Weights of a small transformer language model.
Architecture: LayerNorm before each block, rotary positions, biases, untied embeddings, capped logits.
MLP neurons of a small language model. Each row is named by its layer, matrix (down: output weights) and neuron, and shows model dimensions 170-265. Each number is 50 + 15 x the weight over its row's rms, rounded and kept within 0 to 99.
A block is one neuron, or neurons of one layer that tend to fire together. After each block is what it responds to, as a language model described it from the Wikipedia text at the highest values.

L2.down140:45 32 39 55 34 40 64 67 66 31 63 40 23 28 47 39 65 16 68 59 55 46 95 59 36 75 73 44 47 63 34 56 65 53 53 52 40 35 49 82 30 37 56 55 68 50 31 64 41 48 60 30 22 68 40 45 56 62 41 51 63 57 25 49 53 66 44 32 47 85 45 54 35 57 48 47 67 59 45 28 41 69 55 55 61 40 56 19 69 70 37 53 38 31 76 29
L2.down154:66 76 50 39 60 34 79 37 40 52 56 75 60 48 60 46 36 64 49 73 46 60 34 81 48 49 46 48 41 61 56 53 36 50 48 72 33 43 59 70 60 54 51 73 47 43 47 50 66 60 44 70 33 07 41 36 63 62 52 53 85 40 30 43 78 56 68 36 40 50 61 63 65 54 49 55 59 56 57 54 53 23 46 40 35 47 40 19 47 53 39 50 39 65 72 31
L2.down199:39 64 19 51 59 76 62 56 12 70 48 48 35 32 42 46 40 51 60 42 62 38 32 62 50 36 31 48 30 58 80 35 31 26 58 59 61 63 61 43 61 53 60 59 49 45 64 99 32 54 47 41 37 73 63 65 59 51 65 70 62 96 39 52 55 71 38 47 50 42 34 48 40 56 46 61 71 53 47 50 54 33 21 36 37 52 36 54 66 36 32 62 40 48 56 55
L2.down244:48 51 58 40 29 62 62 34 39 58 32 41 24 73 69 71 50 50 46 52 53 54 74 64 70 58 62 17 60 56 40 59 53 61 64 55 63 32 53 72 60 44 57 75 36 75 40 55 37 52 40 54 49 26 58 43 49 40 20 49 73 37 62 56 46 40 51 38 40 76 62 12 61 44 58 54 56 57 47 41 25 27 41 35 56 77 48 38 46 34 35 52 66 54 65 69
L2.down490:70 73 64 38 45 59 46 26 51 69 67 58 57 59 37 58 58 39 39 24 83 22 41 35 39 75 92 24 44 60 30 52 40 47 52 34 25 56 35 41 42 37 29 53 33 43 47 66 53 64 64 56 38 38 33 51 34 55 48 33 31 42 47 38 37 60 32 25 70 59 56 29 43 18 24 46 67 35 54 23 62 56 42 39 44 43 34 57 31 33 45 71 55 40 43 69
L2.down514:35 38 45 65 18 48 42 70 46 44 44 29 40 59 68 43 71 41 25 56 46 35 47 46 84 72 59 65 53 51 15 54 45 44 72 58 37 30 69 51 39 48 64 64 58 71 51 73 43 45 57 32 46 40 41 72 87 61 43 65 26 57 73 47 21 30 54 80 58 70 53 46 40 68 31 32 64 57 53 44 53 44 52 68 54 54 68 56 31 25 52 46 28 41 49 65
L2.down891:49 22 45 49 70 48 44 46 58 34 29 28 52 62 70 31 62 47 17 60 62 29 39 62 51 42 52 62 45 46 47 78 71 29 41 65 49 41 22 50 60 52 47 63 44 34 46 47 55 63 29 55 10 35 73 33 40 63 36 31 28 35 78 39 35 70 51 77 37 79 58 50 57 35 58 58 43 59 41 41 29 44 38 58 51 18 54 47 68 46 47 39 45 53 40 38
L2.down918:72 55 45 69 83 53 56 45 24 29 48 11 41 47 05 48 35 37 51 54 27 34 70 51 34 57 42 55 36 25 43 70 57 46 78 45 44 42 52 26 47 58 52 40 53 62 24 68 33 48 40 59 39 55 40 42 57 56 49 26 21 57 18 65 64 39 48 55 51 50 40 24 37 67 52 62 16 68 37 61 50 41 54 54 44 42 48 53 59 43 39 63 29 59 50 80
Description: Mid-word fragments

L3.down25:56 55 53 42 69 13 45 77 35 56 44 41 49 56 69 32 64 40 42 50 51 23 63 51 54 30 53 78 49 43 78 50 56 47 38 57 49 48 72 69 54 73 23 70 48 43 58 55 27 58 40 42 59 63 58 50 59 53 63 52 61 71 55 34 34 43 77 24 39 24 44 43 36 53 62 39 23 34 43 52 48 52 60 68 33 00 28 64 55 73 71 17 42 35 33 55
L3.down139:56 74 28 28 00 67 48 49 33 47 70 78 61 51 34 44 49 51 49 21 36 25 73 43 57 71 58 69 56 55 48 63 40 37 55 57 40 28 46 46 44 45 41 68 61 58 42 46 40 68 56 54 66 45 38 20 80 71 59 65 51 65 69 37 34 58 32 50 42 49 64 37 53 57 69 32 40 47 63 26 52 39 29 44 17 45 30 39 67 61 71 59 55 38 71 42
L3.down192:55 68 63 43 23 79 64 44 68 44 33 42 48 57 79 53 43 72 40 71 55 70 39 39 30 90 43 51 74 54 41 48 54 72 39 35 32 62 51 53 33 57 56 54 47 60 46 62 42 45 24 43 58 57 32 40 55 36 49 50 79 78 58 16 48 52 40 15 31 56 38 49 54 55 36 37 21 41 57 46 68 55 38 36 41 65 34 45 44 27 47 49 72 42 52 40
L3.down241:52 69 39 21 86 43 62 32 56 56 42 83 36 52 49 54 53 60 59 48 36 57 58 61 55 41 44 51 65 63 51 56 60 60 65 44 31 63 39 74 48 52 53 59 37 34 28 76 54 49 25 52 46 20 35 37 59 56 74 51 29 53 52 39 57 70 54 47 48 40 42 67 28 62 42 57 24 29 48 51 45 48 52 57 49 55 30 24 24 27 36 51 84 78 76 83
L3.down404:49 57 62 29 45 65 44 58 58 50 50 61 46 51 44 47 33 16 52 65 47 34 31 55 14 73 30 72 39 43 43 71 80 40 29 66 44 54 60 53 54 63 43 54 42 42 58 30 43 70 30 61 52 47 22 72 73 32 30 42 27 63 47 19 61 31 49 56 49 58 48 81 62 47 52 72 53 61 50 68 31 57 27 67 25 20 51 46 49 65 49 42 47 21 47 37
L3.down438:44 66 38 57 45 28 55 29 74 56 46 53 71 47 47 41 41 56 28 65 65 37 39 55 39 63 66 32 30 69 32 73 41 44 44 36 46 31 33 41 45 01 48 72 49 56 40 35 68 55 55 48 66 28 47 51 54 50 49 38 54 39 55 38 42 39 49 79 46 66 65 49 55 42 29 31 54 49 61 15 40 32 28 55 53 44 60 29 49 32 40 35 83 29 48 26
L3.down470:43 48 40 43 32 49 39 48 71 49 48 49 68 75 51 51 46 53 47 52 39 47 50 51 25 60 36 40 31 67 50 41 43 50 21 66 64 25 37 72 64 41 57 73 81 52 35 45 50 43 26 32 44 70 61 67 49 38 50 21 57 46 50 39 53 55 50 41 66 62 44 41 53 54 47 26 59 33 31 42 46 32 83 49 40 33 33 72 35 89 61 34 62 39 65 50
L3.down716:63 22 47 20 59 57 21 42 31 65 72 75 53 42 59 74 75 69 58 20 58 49 44 43 33 39 34 69 17 23 40 52 49 33 54 38 40 47 58 38 49 69 52 41 76 40 85 55 77 37 85 59 65 56 55 45 47 65 33 70 40 52 28 49 47 52 23 44 36 52 67 58 66 36 49 49 40 58 56 70 49 52 62 32 69 30 46 39 36 33 45 51 71 43 54 45
Description: Word-final subword after "-i"

L3.down150:43 46 37 54 63 49 90 41 47 56 57 43 40 64 64 86 70 56 56 23 50 33 52 53 52 61 58 63 55 70 50 26 75 49 56 59 36 33 63 45 46 75 46 56 33 39 54 44 50 43 35 63 51 64 19 57 85 56 66 38 29 45 24 33 35 17 53 58 70 51 46 19 49 62 61 20 33 45 51 55 54 48 68 35 56 43 38 70 74 21 69 66 39 45 62 25
L3.down160:52 81 53 44 47 54 32 50 35 39 35 49 17 27 34 69 36 45 63 44 40 35 52 40 47 52 82 41 68 30 76 50 34 46 78 57 58 47 54 64 48 68 46 47 42 75 20 56 74 25 48 55 43 77 44 29 42 59 52 44 47 55 30 35 72 76 58 50 83 39 46 45 50 55 70 52 52 54 59 57 22 52 46 42 68 58 50 36 65 29 38 64 56 59 45 63
L3.down291:52 74 66 41 60 49 18 35 44 59 45 51 58 54 69 61 76 43 69 40 52 69 24 27 61 27 34 32 34 79 59 54 68 55 54 46 67 80 39 57 58 72 66 07 43 57 65 24 43 27 64 71 56 50 59 54 44 49 74 55 51 38 73 59 39 52 61 35 58 34 42 75 40 20 43 56 43 69 48 18 81 55 46 30 42 22 37 39 29 48 19 17 56 69 41 59
L3.down567:34 30 57 73 73 53 36 76 47 56 55 56 48 44 58 79 75 69 33 55 37 59 60 56 34 14 26 56 40 18 42 46 56 50 72 33 47 06 36 57 49 85 23 67 52 52 51 19 34 53 39 43 24 78 77 55 54 54 45 54 29 42 67 48 63 23 46 58 56 47 42 23 82 52 47 40 32 39 40 60 60 54 42 46 48 33 43 63 59 37 52 48 23 48 25 57
L3.down621:39 45 49 80 46 27 67 43 44 23 60 47 47 81 40 56 69 47 78 66 33 90 51 72 31 47 52 78 75 30 71 55 66 88 49 66 57 27 44 62 41 79 63 60 54 59 49 59 54 46 38 19 13 35 52 42 71 46 36 76 73 54 56 28 52 62 44 72 42 59 38 54 45 73 48 27 46 50 31 74 67 30 67 31 56 61 41 48 40 37 62 33 58 66 37 24
L3.down635:59 52 76 59 38 40 42 59 50 41 23 76 48 44 89 63 55 33 48 66 35 44 37 66 58 44 38 67 38 41 46 60 65 31 72 60 51 47 32 65 10 70 46 63 38 50 37 29 36 67 28 49 46 42 36 58 61 46 43 55 60 55 62 60 72 50 65 58 48 66 60 30 55 38 53 31 57 35 34 22 66 44 54 17 30 34 46 37 49 76 57 33 45 57 74 48
L3.down715:46 42 45 45 34 37 62 55 75 65 64 50 65 68 63 56 59 66 30 33 41 52 29 45 37 63 51 37 49 38 49 76 51 59 69 47 75 51 49 58 65 76 68 77 39 31 40 40 45 52 63 61 76 47 40 57 49 28 36 35 51 63 32 64 39 42 61 47 61 62 45 51 40 32 55 47 47 60 47 64 51 47 35 52 33 57 43 45 24 42 40 21 57 51 17 56
L3.down989:48 40 33 51 59 46 48 34 58 24 30 49 60 55 71 70 47 63 48 47 49 65 41 32 41 50 38 35 59 40 54 58 48 67 49 39 46 46 38 81 52 52 56 46 70 24 46 64 24 39 39 34 64 59 73 32 50 50 17 19 67 44 38 56 83 61 54 64 55 32 43 51 60 34 46 75 40 33 67 56 37 55 59 29 88 58 90 41 47 52 42 44 40 48 25 50
Description: Split vowel pairs

L2.down130:50 77 48 80 56 26 55 99 54 44 39 35 45 27 55 56 39 51 49 67 50 28 57 80 67 51 37 74 62 50 68 41 64 69 45 67 82 24 44 60 40 47 55 65 42 57 55 49 64 83 61 38 12 58 49 36 62 52 50 29 32 66 38 59 50 58 11 54 48 59 21 50 76 70 69 41 33 86 49 63 54 37 61 54 19 43 40 79 48 67 79 33 43 92 24 37
L2.down304:62 29 40 74 60 20 34 31 53 62 69 59 57 84 27 54 51 33 64 22 36 40 48 45 22 50 44 57 29 40 51 55 35 32 50 55 58 38 67 41 37 28 56 42 73 33 75 33 35 62 76 59 38 60 39 47 61 44 38 50 51 66 48 42 54 51 58 47 64 76 31 60 48 39 47 40 67 59 36 41 54 34 34 33 29 55 67 56 48 48 38 51 74 50 53 46
L2.down335:78 58 67 43 70 29 76 57 71 49 51 37 49 60 68 58 31 46 31 62 84 46 64 39 68 36 30 39 52 68 38 45 43 65 50 33 78 25 51 57 75 46 49 46 62 46 34 34 83 64 41 60 40 42 55 49 23 29 69 37 22 05 56 43 51 45 56 69 24 57 58 11 64 69 67 61 37 48 49 62 57 31 38 44 30 41 52 33 35 29 54 62 37 51 45 36
L2.down338:81 58 43 50 35 39 50 49 41 21 47 33 33 73 37 31 73 43 34 54 69 45 40 63 38 44 52 44 33 36 39 58 31 51 61 30 56 34 68 57 34 42 54 52 52 24 31 55 24 74 31 65 14 53 39 60 76 36 55 55 79 14 38 50 29 71 62 51 34 67 48 53 43 55 48 49 50 63 58 20 45 49 57 48 50 48 53 61 54 76 45 73 23 33 62 56
L2.down457:43 45 39 47 45 36 49 33 69 87 43 33 71 63 49 34 45 67 69 62 51 94 31 30 71 71 43 38 64 32 37 54 60 63 52 71 44 61 52 54 37 54 56 44 65 40 52 44 42 60 46 56 80 21 52 42 56 54 63 64 47 73 49 66 40 51 57 49 40 51 56 84 55 54 46 59 56 55 48 14 68 60 29 54 73 41 39 53 27 38 63 47 51 75 37 54
L2.down543:77 68 81 40 63 60 42 55 38 54 60 69 45 56 99 34 38 54 54 50 65 81 42 76 62 66 54 53 50 80 25 43 38 30 57 51 53 41 51 65 56 53 44 47 55 49 28 54 52 68 44 45 36 55 60 62 54 64 26 52 55 58 47 46 45 64 68 55 32 58 63 55 83 73 59 33 22 55 68 38 56 74 43 50 45 49 00 55 40 32 65 40 43 61 79 52
L2.down629:19 72 41 62 54 39 49 55 62 25 35 60 57 53 77 45 38 61 38 68 43 59 41 26 39 37 50 49 69 49 62 33 67 78 54 59 29 16 29 59 60 46 69 46 29 62 57 27 69 63 44 40 40 51 61 40 54 43 33 31 60 67 67 45 48 42 27 39 19 58 16 48 73 39 24 58 61 66 71 67 56 51 34 59 56 42 19 40 39 53 24 16 61 64 45 43
L2.down822:16 71 32 35 26 47 44 69 42 55 54 64 40 64 51 65 35 16 67 20 50 50 69 60 60 40 58 44 38 59 50 45 38 49 72 42 80 45 37 69 67 72 75 67 54 59 43 54 65 78 56 25 71 49 45 10 56 45 78 39 47 48 56 64 42 32 69 51 41 47 39 50 61 24 58 54 49 50 64 56 66 33 42 66 53 47 42 48 41 48 06 72 52 46 54 31
Description: Word-final subword completions

L11.down763:52 48 53 45 93 51 40 63 28 52 62 38 56 48 78 71 55 31 36 56 47 45 64 64 63 12 40 65 61 56 62 61 68 54 43 31 44 41 40 57 72 83 35 64 46 50 45 26 71 06 57 42 58 60 37 49 32 19 54 54 52 69 57 76 45 50 40 37 57 70 44 42 21 55 45 43 52 35 41 53 32 61 37 49 31 49 60 45 67 32 47 55 60 20 44 39
Description: Clause-linking words after commas

L11.down397:71 52 67 40 60 63 50 29 53 47 52 50 29 41 37 32 54 40 47 53 67 55 36 46 86 77 51 67 26 50 54 50 63 34 57 36 36 45 66 44 42 37 40 29 55 51 37 37 67 82 58 61 43 29 36 44 15 56 51 37 55 37 37 51 58 53 51 52 87 45 57 39 46 50 30 61 65 19 67 44 57 74 65 44 39 43 23 37 17 66 33 56 30 46 53 76
Description: Mid-word fragment pieces

L2.down25:49 66 57 48 58 45 63 42 50 45 58 19 54 65 69 52 61 37 63 42 60 46 31 31 54 46 34 55 34 74 26 70 56 48 52 50 54 39 54 63 78 69 17 42 77 46 35 28 39 70 50 71 49 56 50 17 50 52 39 24 40 50 49 25 35 37 30 40 50 53 38 76 72 65 51 49 41 52 39 24 47 75 58 33 78 33 39 51 56 47 69 49 60 63 54 58
L2.down50:58 59 25 47 27 51 43 41 41 52 58 53 38 63 46 41 69 57 66 48 65 46 37 68 69 53 78 50 66 50 35 55 63 41 41 30 17 76 22 37 26 26 55 53 34 62 40 61 76 50 59 49 30 28 40 51 67 62 54 51 29 27 39 33 45 49 40 59 68 25 63 32 30 46 44 27 48 31 74 84 40 56 53 44 42 51 48 43 56 50 62 49 46 64 61 52
L2.down68:67 47 39 54 38 52 23 38 55 40 71 62 68 63 38 54 32 45 52 30 60 59 57 58 34 55 22 64 48 62 43 49 40 71 49 58 58 77 46 71 70 62 59 34 45 61 74 48 53 45 38 51 51 66 41 44 65 53 37 37 43 23 75 45 78 42 39 80 59 37 44 34 71 30 48 59 47 12 86 53 64 28 72 35 58 42 44 46 54 36 49 44 58 55 59 53
L2.down587:51 50 55 41 68 49 40 28 55 50 66 54 60 57 72 58 38 37 34 55 79 16 40 76 58 72 53 34 43 40 18 44 46 48 58 37 21 41 20 61 48 22 61 45 53 48 44 48 56 10 57 41 43 56 44 36 60 68 69 57 65 72 55 37 36 68 60 57 71 73 51 84 57 70 52 41 47 44 67 42 54 66 44 73 59 65 56 44 40 35 14 32 53 69 37 63
L2.down702:45 53 45 40 44 62 50 35 59 47 34 23 61 63 77 50 51 87 44 52 41 57 58 56 35 57 60 67 45 54 43 44 51 66 63 50 50 52 35 62 25 45 43 76 59 54 39 68 57 19 28 51 52 72 31 63 40 59 64 85 45 39 45 46 58 50 77 62 40 42 59 65 72 45 77 38 45 41 53 52 33 40 58 53 62 55 57 60 45 48 63 59 32 36 52 51
L2.down723:58 34 72 40 74 68 47 25 48 78 44 43 74 62 68 54 65 55 52 46 41 47 47 54 53 56 56 80 44 66 58 68 71 56 49 47 44 52 58 66 39 35 72 38 42 63 57 81 44 30 38 51 60 41 74 24 35 44 47 51 05 55 29 63 35 53 31 40 39 42 81 64 44 16 67 36 69 77 75 63 52 24 52 39 74 28 55 31 51 44 55 53 48 53 51 62
L2.down979:44 50 73 66 56 72 57 51 60 82 60 35 49 53 34 65 56 61 36 47 66 34 45 56 31 43 50 45 58 21 24 51 54 42 44 70 72 82 31 48 17 32 75 64 28 46 51 29 27 41 20 79 67 46 65 26 72 66 67 27 52 32 48 52 53 60 56 39 29 59 47 65 44 56 36 65 69 35 40 30 63 42 36 38 70 52 44 40 33 26 31 60 64 75 23 54
L2.down1006:54 56 22 60 43 52 35 28 47 49 44 50 52 63 55 31 53 60 55 27 59 56 36 35 67 44 56 19 55 61 19 49 48 61 17 30 53 28 66 36 44 39 96 42 31 39 47 87 60 59 55 48 90 44 45 30 42 64 48 54 36 52 72 28 57 59 49 64 23 63 40 45 39 46 58 50 62 53 35 52 64 43 32 56 24 50 55 57 36 28 48 37 39 54 52 64
Description: Range connectors, word middles

L2.down315:46 64 50 41 63 40 46 59 73 79 55 54 48 56 80 40 19 42 51 56 36 57 77 41 53 78 26 45 29 57 70 28 55 63 57 58 36 65 55 30 37 46 74 62 69 52 49 68 42 67 66 58 69 46 62 53 40 53 61 50 53 71 22 62 68 42 62 34 57 57 66 63 42 53 69 37 40 24 54 59 44 55 47 67 44 41 20 69 70 71 62 49 63 23 61 48
L2.down339:24 26 16 51 56 32 68 64 64 46 50 50 42 60 58 84 63 46 74 37 28 65 48 64 51 84 54 36 44 46 51 43 48 60 38 57 55 73 87 60 38 76 58 23 60 69 39 40 85 36 55 58 32 55 48 59 57 39 59 67 45 76 14 46 56 29 55 58 45 25 86 43 54 44 49 56 49 27 27 46 24 66 63 48 58 58 42 32 61 68 27 60 61 34 69 61
L2.down429:32 55 61 61 35 49 45 51 43 62 63 30 35 26 58 83 25 77 58 38 58 68 59 43 52 67 39 55 47 66 84 39 41 62 44 50 65 88 48 49 40 42 61 46 65 61 61 40 62 79 53 52 43 30 58 65 44 42 56 46 27 70 55 77 67 40 68 56 57 60 32 46 82 58 30 62 73 38 46 38 43 57 70 89 28 53 44 40 48 39 52 58 54 35 43 61
L2.down573:62 44 47 45 53 41 53 24 60 77 24 32 44 43 63 61 60 40 60 63 44 37 31 44 53 01 38 53 51 44 29 48 27 53 55 35 48 37 44 60 51 38 42 38 23 45 38 25 45 75 54 41 49 20 52 43 53 45 63 47 49 57 66 54 43 69 28 76 64 26 31 37 51 54 73 48 57 42 46 45 48 51 51 42 57 32 38 55 62 31 83 77 56 52 67 43
L2.down803:47 24 25 54 47 68 44 71 51 78 35 57 20 58 47 63 66 56 60 32 79 54 54 42 66 30 65 36 54 57 62 68 45 51 35 47 56 57 52 44 45 53 52 54 63 45 34 57 42 39 50 39 54 26 31 62 33 30 42 47 74 43 37 71 58 42 32 42 50 53 47 49 52 24 61 56 69 53 58 80 37 61 53 54 45 60 43 41 42 57 44 35 47 39 59 52
L2.down827:41 48 29 60 70 52 49 71 61 67 39 74 25 53 33 44 64 77 65 38 49 36 66 50 53 45 71 55 58 46 88 51 59 38 40 31 61 49 32 71 33 43 49 66 49 56 43 47 40 48 55 51 57 43 68 51 46 58 88 42 56 65 71 32 40 63 46 21 27 73 40 27 52 66 54 41 28 62 57 34 67 48 39 69 80 65 31 49 42 46 47 24 58 41 74 74
L2.down911:50 56 58 70 02 41 34 58 48 42 49 38 55 41 57 62 34 56 80 43 55 47 63 56 50 74 40 52 20 82 63 47 50 39 55 69 57 52 62 43 39 53 43 47 49 53 35 50 66 79 70 24 27 76 33 58 77 49 49 62 29 47 20 60 56 50 48 45 44 51 30 57 54 51 57 48 59 34 63 40 63 70 61 99 34 31 27 52 44 57 32 57 43 44 37 49
L2.down984:44 46 51 50 24 35 49 59 50 65 53 67 62 41 47 64 26 63 59 38 47 58 39 36 67 69 41 60 38 48 62 24 56 59 34 61 39 61 48 46 19 50 77 47 63 66 54 43 59 72 65 39 63 47 41 64 34 54 23 46 55 52 68 66 52 43 64 49 36 62 54 47 53 35 56 69 41 41 32 02 51 66 53 47 40 67 27 45 27 44 47 53 65 53 75 55
Description: Clause-opening function words

L3.down53:40 31 45 82 35 67 77 62 63 66 50 50 35 32 46 44 60 71 42 56 52 30 60 50 43 21 52 53 48 65 74 59 48 70 35 60 40 58 34 46 79 39 24 47 43 70 52 46 66 42 59 61 52 17 47 52 49 36 51 65 29 53 63 45 73 54 26 01 50 70 63 44 28 53 76 50 43 69 37 23 57 44 72 30 36 52 56 49 31 68 73 65 64 68 42 55
L3.down98:68 51 61 46 36 48 48 39 29 51 67 57 42 49 26 59 69 61 31 49 54 48 60 26 30 17 61 39 57 72 48 34 57 64 45 60 39 70 29 32 58 42 47 72 33 61 29 58 17 39 35 53 55 33 56 72 45 35 47 43 53 42 27 32 53 49 43 37 58 47 48 55 46 36 48 36 36 58 58 37 58 58 60 45 40 66 68 54 23 78 52 46 72 61 71 65
L3.down147:46 43 46 58 41 52 33 37 73 40 58 44 62 31 52 72 59 33 53 82 45 58 68 48 39 24 60 41 57 46 38 60 62 50 46 39 52 50 62 61 43 79 31 69 63 51 31 54 36 56 33 52 30 31 48 52 86 45 60 39 52 41 22 38 63 57 55 45 48 37 57 56 28 47 97 42 15 58 57 55 78 55 70 66 36 87 27 50 40 25 83 50 50 58 68 45
L3.down261:48 47 59 26 32 33 41 58 16 39 58 59 85 54 40 38 22 67 60 32 15 72 48 58 25 63 35 56 68 50 56 47 48 75 50 47 28 59 43 39 50 64 65 55 38 66 26 62 55 61 55 39 62 29 49 67 11 61 37 49 38 19 48 70 29 54 60 44 53 48 60 47 55 26 41 55 28 33 35 19 60 52 43 45 37 46 53 36 39 59 27 41 63 58 59 67
L3.down321:33 43 31 70 54 61 52 58 15 52 70 67 46 43 25 39 62 46 66 41 64 27 44 52 29 50 37 56 27 41 46 36 48 60 68 71 70 43 61 52 39 41 50 37 47 63 36 54 49 60 38 39 78 42 57 67 51 28 52 38 59 50 72 39 26 42 47 29 56 40 59 35 35 47 50 67 42 59 57 44 41 54 29 48 45 57 20 42 62 64 66 22 43 29 67 36
L3.down665:57 46 51 42 48 41 61 48 41 30 51 52 58 60 73 37 41 58 31 56 17 54 43 60 46 32 62 41 46 31 31 46 62 51 40 48 46 23 42 64 36 51 30 72 54 49 67 39 43 71 52 53 64 62 62 53 42 76 36 50 36 57 56 56 41 68 46 59 29 55 76 45 61 59 40 51 45 45 50 42 41 54 34 56 43 37 64 45 64 48 50 61 23 39 45 31
L3.down880:68 29 38 30 47 61 64 52 61 50 50 51 48 51 40 47 30 47 52 36 62 55 48 65 89 13 64 35 45 49 52 28 41 43 36 43 41 60 21 36 35 28 57 83 81 31 40 68 31 56 52 54 59 30 67 65 20 57 71 58 52 68 52 41 62 48 55 41 54 78 52 47 27 38 40 49 55 57 52 70 53 37 24 43 48 58 28 42 26 69 29 72 71 36 64 63
L3.down884:62 49 76 40 45 45 39 55 60 39 58 52 46 35 53 47 41 46 55 31 49 77 36 49 58 26 29 48 44 55 33 60 55 47 67 38 50 52 31 53 53 54 43 79 54 27 31 09 27 57 73 53 38 16 32 66 56 16 66 61 49 43 30 56 36 51 56 17 63 50 29 89 53 30 56 58 62 66 43 20 41 35 46 36 43 57 53 59 29 31 72 24 45 66 41 75
Description: Clause continuation after comma